Part of a small language model's weights.
Size: 25 layers, width 224, 7 heads of 32, MLP 896 GELU, vocabulary 8192, 17.1M parameters.
Architecture: LayerNorm before each block, learned positions, no biases in attention or MLP, tied embeddings.
Training: a variant of Adam for these matrices, 543M tokens, 4146 steps.
MLP neurons of a small language model. Each row is named by its layer, matrix (up: input weights) and neuron, and shows model dimensions 16-143. Each number is 500 + 40 x the weight over its row's rms, rounded and kept within 0 to 999. Numbers have three digits each.
After each neuron's rows, "fires on" lists the tokens most often at its 100 highest values on Wikipedia text that the model never trained on.

L5.up326:552467478578437557488492479492462521477486509515444545457435567525531505477423497521506552589500469537476490501538555527511438529532531558462489485506510509537483587438601531480433651485485488480502440473530495417495517467461520518480524535486496433527527523506451517551589479487451504474494529544494490491446484474431573531442479505516465489487435545450449461609549468534545472498507
fires on: " -", ":", ",", " –", " —", " ("

L13.up700:485467555483440562517506513476536440508474477519497562475477424502561418474465533521500543531468505558471447562456489522463517441506537515495552446482446480576529513500535502474495593492442461517458430527449476449463462462477492457476504534465461419518547430535529525514516490501531478510466509519524527432456480456480608562479403456481531513471519527537478371619465497454498459555539
fires on: ",", " and", " a", " his", ":", " the"

L7.up667:483460501451551415529517474494502498459494499490483485427496484536528461473412499442508491510561469504481472528456405525473498499495458513516502463472482493544460489538520535525509563451473497528453502476463573461446478510519472525473563559445504502544547484478461573558519559512493468504473515533545648499479523429498561482459514460550475512515539552461513510529490488451520494471521
fires on: " known", " inc", " p", " this", " unc", " rem"

L7.up809:511505553511447508533500493505460445538537500471502522530519495515532457466485545494516478610466485439499455502427499478413516485460521497516508473524441427527538513590472520494549471582511553439465558508467544525503466495517534519446484503487513485496531535440489509555592526562501504533498417470558491498591509430455495548490469504424538473509510470462473547483471464392494487528469
fires on: "s", "d", "ed"

L11.up336:485478527628464528552487612543493512519495507515465505555479528512512610506408540502561533531462488508512446477511483451517486427573579563467512510541488481482491561512471501478403464515491508490512453469452526466531514442451481471542443509515535454539517543572534438449478513456492499552459516427487461461466478462490502502518517469542497498492537481458429452511563570474513481519538
fires on: "ed", "ing", "d", "an", "h", "n"

L3.up147:548454489469510479525520466511504496426482513459500446515481458519527551460508506452481444501555472459473516584463484498534503497527477578518502405499480426516460505470466546499491493515550491571507485493519562481504531505554504435489501510453475507521525453439500514499464488508495492530503492489522568501499458439531509522441500455545552502482490517569500506522468514510494506415446
fires on: " inc", " p", " t", " sw", " f", " dist"

L13.up612:536446477516388508521477490510475494475451514437453529526488580489508494457469568508544494500543507525490492484453543461491510442511577500461558463547469485586524605525465592467482526541528543479453491431478577542586531493471486510498455484504511471503509475506501455512502479430490466537455500541537475465447501458472524478466503533496560453478570498473491511541527466436461482533603
fires on: "ed", " was", "d", ";", "raph"

L16.up46:566463554503440588482527543477450525496465506614484444478512540532517456445536525433558524506547457547479556458475442464450524507493494504463445396463505494569570559508499467478522488519478465507417510473468573520506492470473464579465533482478502445552493484472461510465545526534516515575507484500485524495533453443430492531432495404495511511520503481544448488519470464430484512511500
fires on: "-", " (", "s", " of", "ers", "year"

L7.up140:454548503499512506577510426539537505535523463587537488523452485533568553527505476532416457442420477512485495417481469590504522484550504471499413487424570534479509476528564489552566505530550502450464489559488522535530555400429544470561583505446512520459501499520531496537519554504516527537522515555520488416494476502489490489521451521546491474583453501479531457454542538444453504462533
fires on: "'", " highest", "ti", " scores", "et", " |"

L13.up794:558571491542546513506474519539484462520447482505489574443422503499434454529462502509499539537482490541520505460537488530443517521539576506534470497521518473497499542435562516474461519530468480530530506510470516483524476467446510479551407518468503466505547487479516532444512516533418489570414440507511456467502524421459580613499455540414468511504514456497569498500469479448502444595525
fires on: " |", " of", " /", "s", ","

L11.up479:437554540500506487447496491587467504512511509589444498532484516480555451494467578543433596584509463502466545455472556554514490477502524551471469467485451404519506513534456545522461572503503564519471462459500565509529531521541528474471479525499421465547575500523484493482516456518485466524514460495539526510483485494435521508520497509481485435493527448487476502480503540445479417536525
fires on: " |", ";"

L5.up67:531486454541456568498513493474473510467481520499471548459436551509532543477429524550508547559528463560486492491537527508491477570544514573460445488515539507545468585448616522458447612490456472467542465480506495414492516446466467521469499537478504418555494497494472526536555491516438524484496504504524476494448478431402633523466489482492489476474439573489429439576538481553524475517530
fires on: " |", ":", " –"

L15.up780:461510456578525498523487461553475465561465504524525469527410473569444457464469498546504569497481466477428493466480471503470497559490495638466479453518485459560487566513534553496441468522456540515576446483531524483485502411463478521569477497456436487518538503512502623477512550529540494541394541535582474520436489491413576525534470486480482509443505465466482487476501509490456479527566
fires on: " the", "-", "born", " in", " by", " a"

L12.up767:457504475495468566481495489515460435506502505558508568502453456558565466464449510503494507576540505529510402481520494541498439551581473589402525525542493499508550477569504603492513554509503514471437492457475457454443479485485526501498514520472449485519573429493432519512454483540484557513500536507517477489460403475547556482514488512490481422415495482455529522511550490506510492579545
fires on: "L", " l", " Cl", " Al"

L16.up614:429552470525536494494464482539486471553460465572528497490494550519516487464532470505458522521512524517506535460510553510498554476562531542544460544494440431534521494563508455445458572514522461524515438442545570523486475484495450506557454489448461397513580503526510514469524441591465515560439449410547497539541489544495562517575512544498425522484535486513500504492506561481496496536516
fires on: " |", " the", " a", " A", ";", ","

L12.up706:501558482486562571474505502500506534548507552507432482501443523527502457420517512538495461537514458501467591460548521560502441518504513452564536503570557484522535511544568503432475485451470497405576499456528510475457478495454539470520546558472535506542512510443549498434505536444506513535457464497488592495471480496447530550429473518535491463492516426477555496512505499483518399467491
fires on: "s", "si", "li", "ci", " ="

L5.up884:476457537481472552511512535413443580478491477473484547455557500429558459555478511515477451520511502580443560444458457527535535471532491530553462513487474528488508445497500550477515515464508466486481581531551495492558522505526534419486494552475485514479414467542481526456469597468455488544500490480556434528489538481495507507408499517483486550551437488494506465517471560531526506509588
fires on: "'", " year", "’", " Website"

L11.up159:503525440512488445525488616503499506486473530541452558460432502491522471490505558540502525509461481537481514460497505555486459527529447571506444507489565484522493551507573531477503481500445478484553405474497533434481551534469476515489402544464449522540526450483467549483483452597434545477431491507539538490490501400405554556499438488528478512416463507529462529538500440526535445568555
fires on: " |"

L13.up255:467502455493455556515504513559465478516517518548415492495450499506516508462509520549515510512459454444427455491512571418435489510559526475468475481521495467532511566543510477464518531513499549498450507517500464466471489446471479597532486509492512452525456495485552466479456522475530474557435495382488438472523455529500511511489476425526539401455497426531498534504471558510564443551532
fires on: "d", "r", "s", "war", "ta", "ing"

L11.up288:493518481522471517534526500522484494552516515560419494406485457491521464516468509431503462545467449531480485554506454482452442486507451509565453461526512528520572520540463440459414498489472491516444504452513482452518447414421490463528454524463454543553564517383420519496527508492524434567495502483492559491481460440525516486504462388559479494533519528521488515505486543465515551468457
fires on: " the", "-", " my", " a", "ae", " Af"

L16.up687:508529509531510612515509477557513464579436529551499494520529393506486512467468510492483483553437474429439440591508494486561492470571498491493426531479528528517486472460481511485520538450502514547523492523439476503440443494493577497541447509492441458497555479497474495555500525542503469462500511483528563405514510508529520515480493464563453387532503469514492450463461530492541487531471
fires on: " Al", " Mo", "O", "l", " ad", "uro"

L5.up93:513556504555523496484509485508480519481454522488448511481466551522505490449487475531490565579511498504494518509549577530512491495535533543438463499545512563547440536427564524503458677496470482548537440453530522436495494526510513468555507517497499480557546475492565515459554477404440503513486521557456501499432493464485551559460484535547475492473451533492494504573499476521526435481488
fires on: " -", ":", " as", " –", " ("

L12.up188:535514546494428529528526527610460494541492518535476508574485511542467432515525536518522539578500496584492404514548550524429466423525501466484531514470490450523588540487486503432460539515488462490476476481481504518494460442488499502473499520514504432585450517520457529536532504550462498562460441446429493439468466453502560552488467542470479537480519516445523476458476475410490525524490
fires on: "s", "ing", " to", "ng", "ty", "ed"

L13.up45:519492491516512468540496517500492461513456493549454552464493500572532413464463500535498527496487459546482468471473524559516491524588549477515558441519500503524490552458484527460434604537502436553495465528483500523528499503543514463461481547457472478512497478490480586591482469476420490523436504460435521488523498412503550633469412475519475478498546541539511405494497521421509512536513
fires on: ",", " in", " and", " |", "\n"

L12.up720:485432518508558483496545540580470444537556511623499450484443456528475495534524489497488546560447460453475473565532485500522463483597493562576480540544608479483506488425505442516477502494495463493451543525558513420484490436461480525500462511468413485553532470512497547490498537498497472520499518460531520455552484460508516516488471485480493499528518454530530413498445478473530469525519
fires on: " South", " World", "-", "–", " North"

L7.up702:507511542497482480515491485502454490507479498551481480467470536550546438504500508537518467485470494576472524543525509478464577473474501497493493487454509407519561523485503551497509507526525424512478471490485503497526472499527463541425498510487441494558512528454454551607507536577439519537519474474468470485561480478436497551473517492510508460470537539459442564422449491463508484582447
fires on: "s", "es", "ed", "ies"

L13.up793:443551493470455479553557507564458482540547536523522544489478520540481491455486510564485503552530510435388505495508439527505495538546455482505497513548462520512469531479562518420523472507486501525564483452465513521546472527494524532491530540475471484647486508434530531431445479539518508477466386510523499490544501536427555511464478540446539408442503413488501494571483529475522450479515
fires on: "go", "ci", "si", "ti", "mi", "zi"

L13.up9:486530441459458510533510538559459441532426517509473507503480542490515461505452538512518510544492477531492421511515495513486459489546452489542573497544493510539525499499495570469486565438530541451490456498494548528560478425443511440504462486503502481514514540525461539481563505469447505521479501486507542448422465521505622562495467446476522412530517507468527487557515438500505474544516
fires on: "r", "t", "er", "d", "rs", ":"

L16.up149:535484472547481486485515565481450448519454528470440580455457494534526479472508501519499463511525499527534390521524601477522520436563516465524495484487524519568626527500539562492482520487495468449466475410495536498504516507499533545513475502497495467492483543492452517586534524495524512546500452461488474419539471503458491519432494478465554473519541534511462522535450438527515508529467
fires on: "s", "ed", "t", "er", "c", " |"

L11.up238:472483474543490580551535522554453445474504526481359519475470417478502489510464468537546471541474486413489481529448498506475516480598490482515585467504471460490540488471461496450505534498535567524515537501541542499492469507472508489448501516445497507535494531494456504482624422506473428595527471461462554421526473484530457487565490393537544458530530507465463445435528511422501490523510
fires on: " |", " 0", "–", "0", ".", " sh"

L13.up540:491453551549516536487543539539488515516497510507432546468480484492539443486499484491536505483542434461502495535506556457459469467513515486514469434459571473506596496412505501504495475514478446466415482537568511472496539441463486571489448482460469469519518498495428526546516562547481506534526471485529530438530498504509503552476475494502555455452475436521458435502428467436462523503553
fires on: "-", "s", " and", "ant", "em", "–"

L11.up112:518498538490520537495527501528466495538522513474466566559447438509501520529420484467515470494540502518484474516539470463418412506466524499496552485589432505511484493514540575480436508529490507498469540513506494455476392448443510475528437512495511518501523530514458621508437517473519515499540519520533473482480500474512555456477518434521541479462560469443479525475484504432512493589497
fires on: " Cl", " l", " Washington", " cl", " Ann"

L7.up716:477444516507470518520511520493479455506549493517487512538461420524510500487533535468504529504504448451496497490488504488465480514525514544494555404467507408497507485540498477506449435552513495503505517542493523508541542535511510604370515510476489487491508484478448533492474538570416445556533462439551540479570453416535487491448522455419590498491494425512437416504503495451487492473493
fires on: "2", " and", "se", "s", "0", "3"

L7.up184:534448551464460540524489508512489449559481505521470521401510462537517419508495508479508518510475501498488486549548480506456482473565515521509493460461439515538562517506522531459457557527483396519457495502467477524456468463514588476508479509480502535524467446444476502594484518511511422507435483461533530515531492470512528592546461421548424482483529520499499490525504474543515521534390
fires on: " a", " the", " and", " non", " or", ","

L15.up473:534500441476447540534502550548481501488490505546468567530505516521565502553488557546543491459514467542472512476543495536479567533513529483483458476493522474541499537514503481489384473516425395491431478449430560494492489460541493546483523500463480521533488546516460536501459486537429470597554479436463527502497507474469480568453484433544507531481481509482442548386475512436539524524508
fires on: "s", " =", "ers", "ed", "=", "er"

L7.up549:477498465543414533501504525498467527529523546557448513474473540518505531470515530516515475540495478528443511483501467495472465500555581543468529461514489453557500606466591631491417539522476450506518412433516506433487553454479479575406547519458471490500468512512451538481575524480460511480506538491528492464421473429458564529433489514471535492451477612533473528530528506539541420515448
fires on: " |", " 1", "  "

L11.up26:493507517475496437515506510516466466480473544475499564437418538525477506490514475518511432559477501530465397485426533534515472514508533515450604475552516517555583514554547565472460567515473518536541504461529512425502471499478501464594492515486477548478511572511479514514510468508477525501471488507453459416444471463437582502531460389491535473475550575509512517534461519475537533509457
fires on: "w", " w", "t", " med", " personal", "r"

L7.up621:502499543504465481645512446451414539492445477452520503591549497506585493496467517586422501474442532474438492444528494594530574498446442468487440521430610481436496467469554506473558498590535490493449545528491517536475489508522523469528466439497444497499497457528476499502531524453485522550491478542551498506471488450527491545473493501464467473517495482421442472518527531486542490492521
fires on: "'", "’"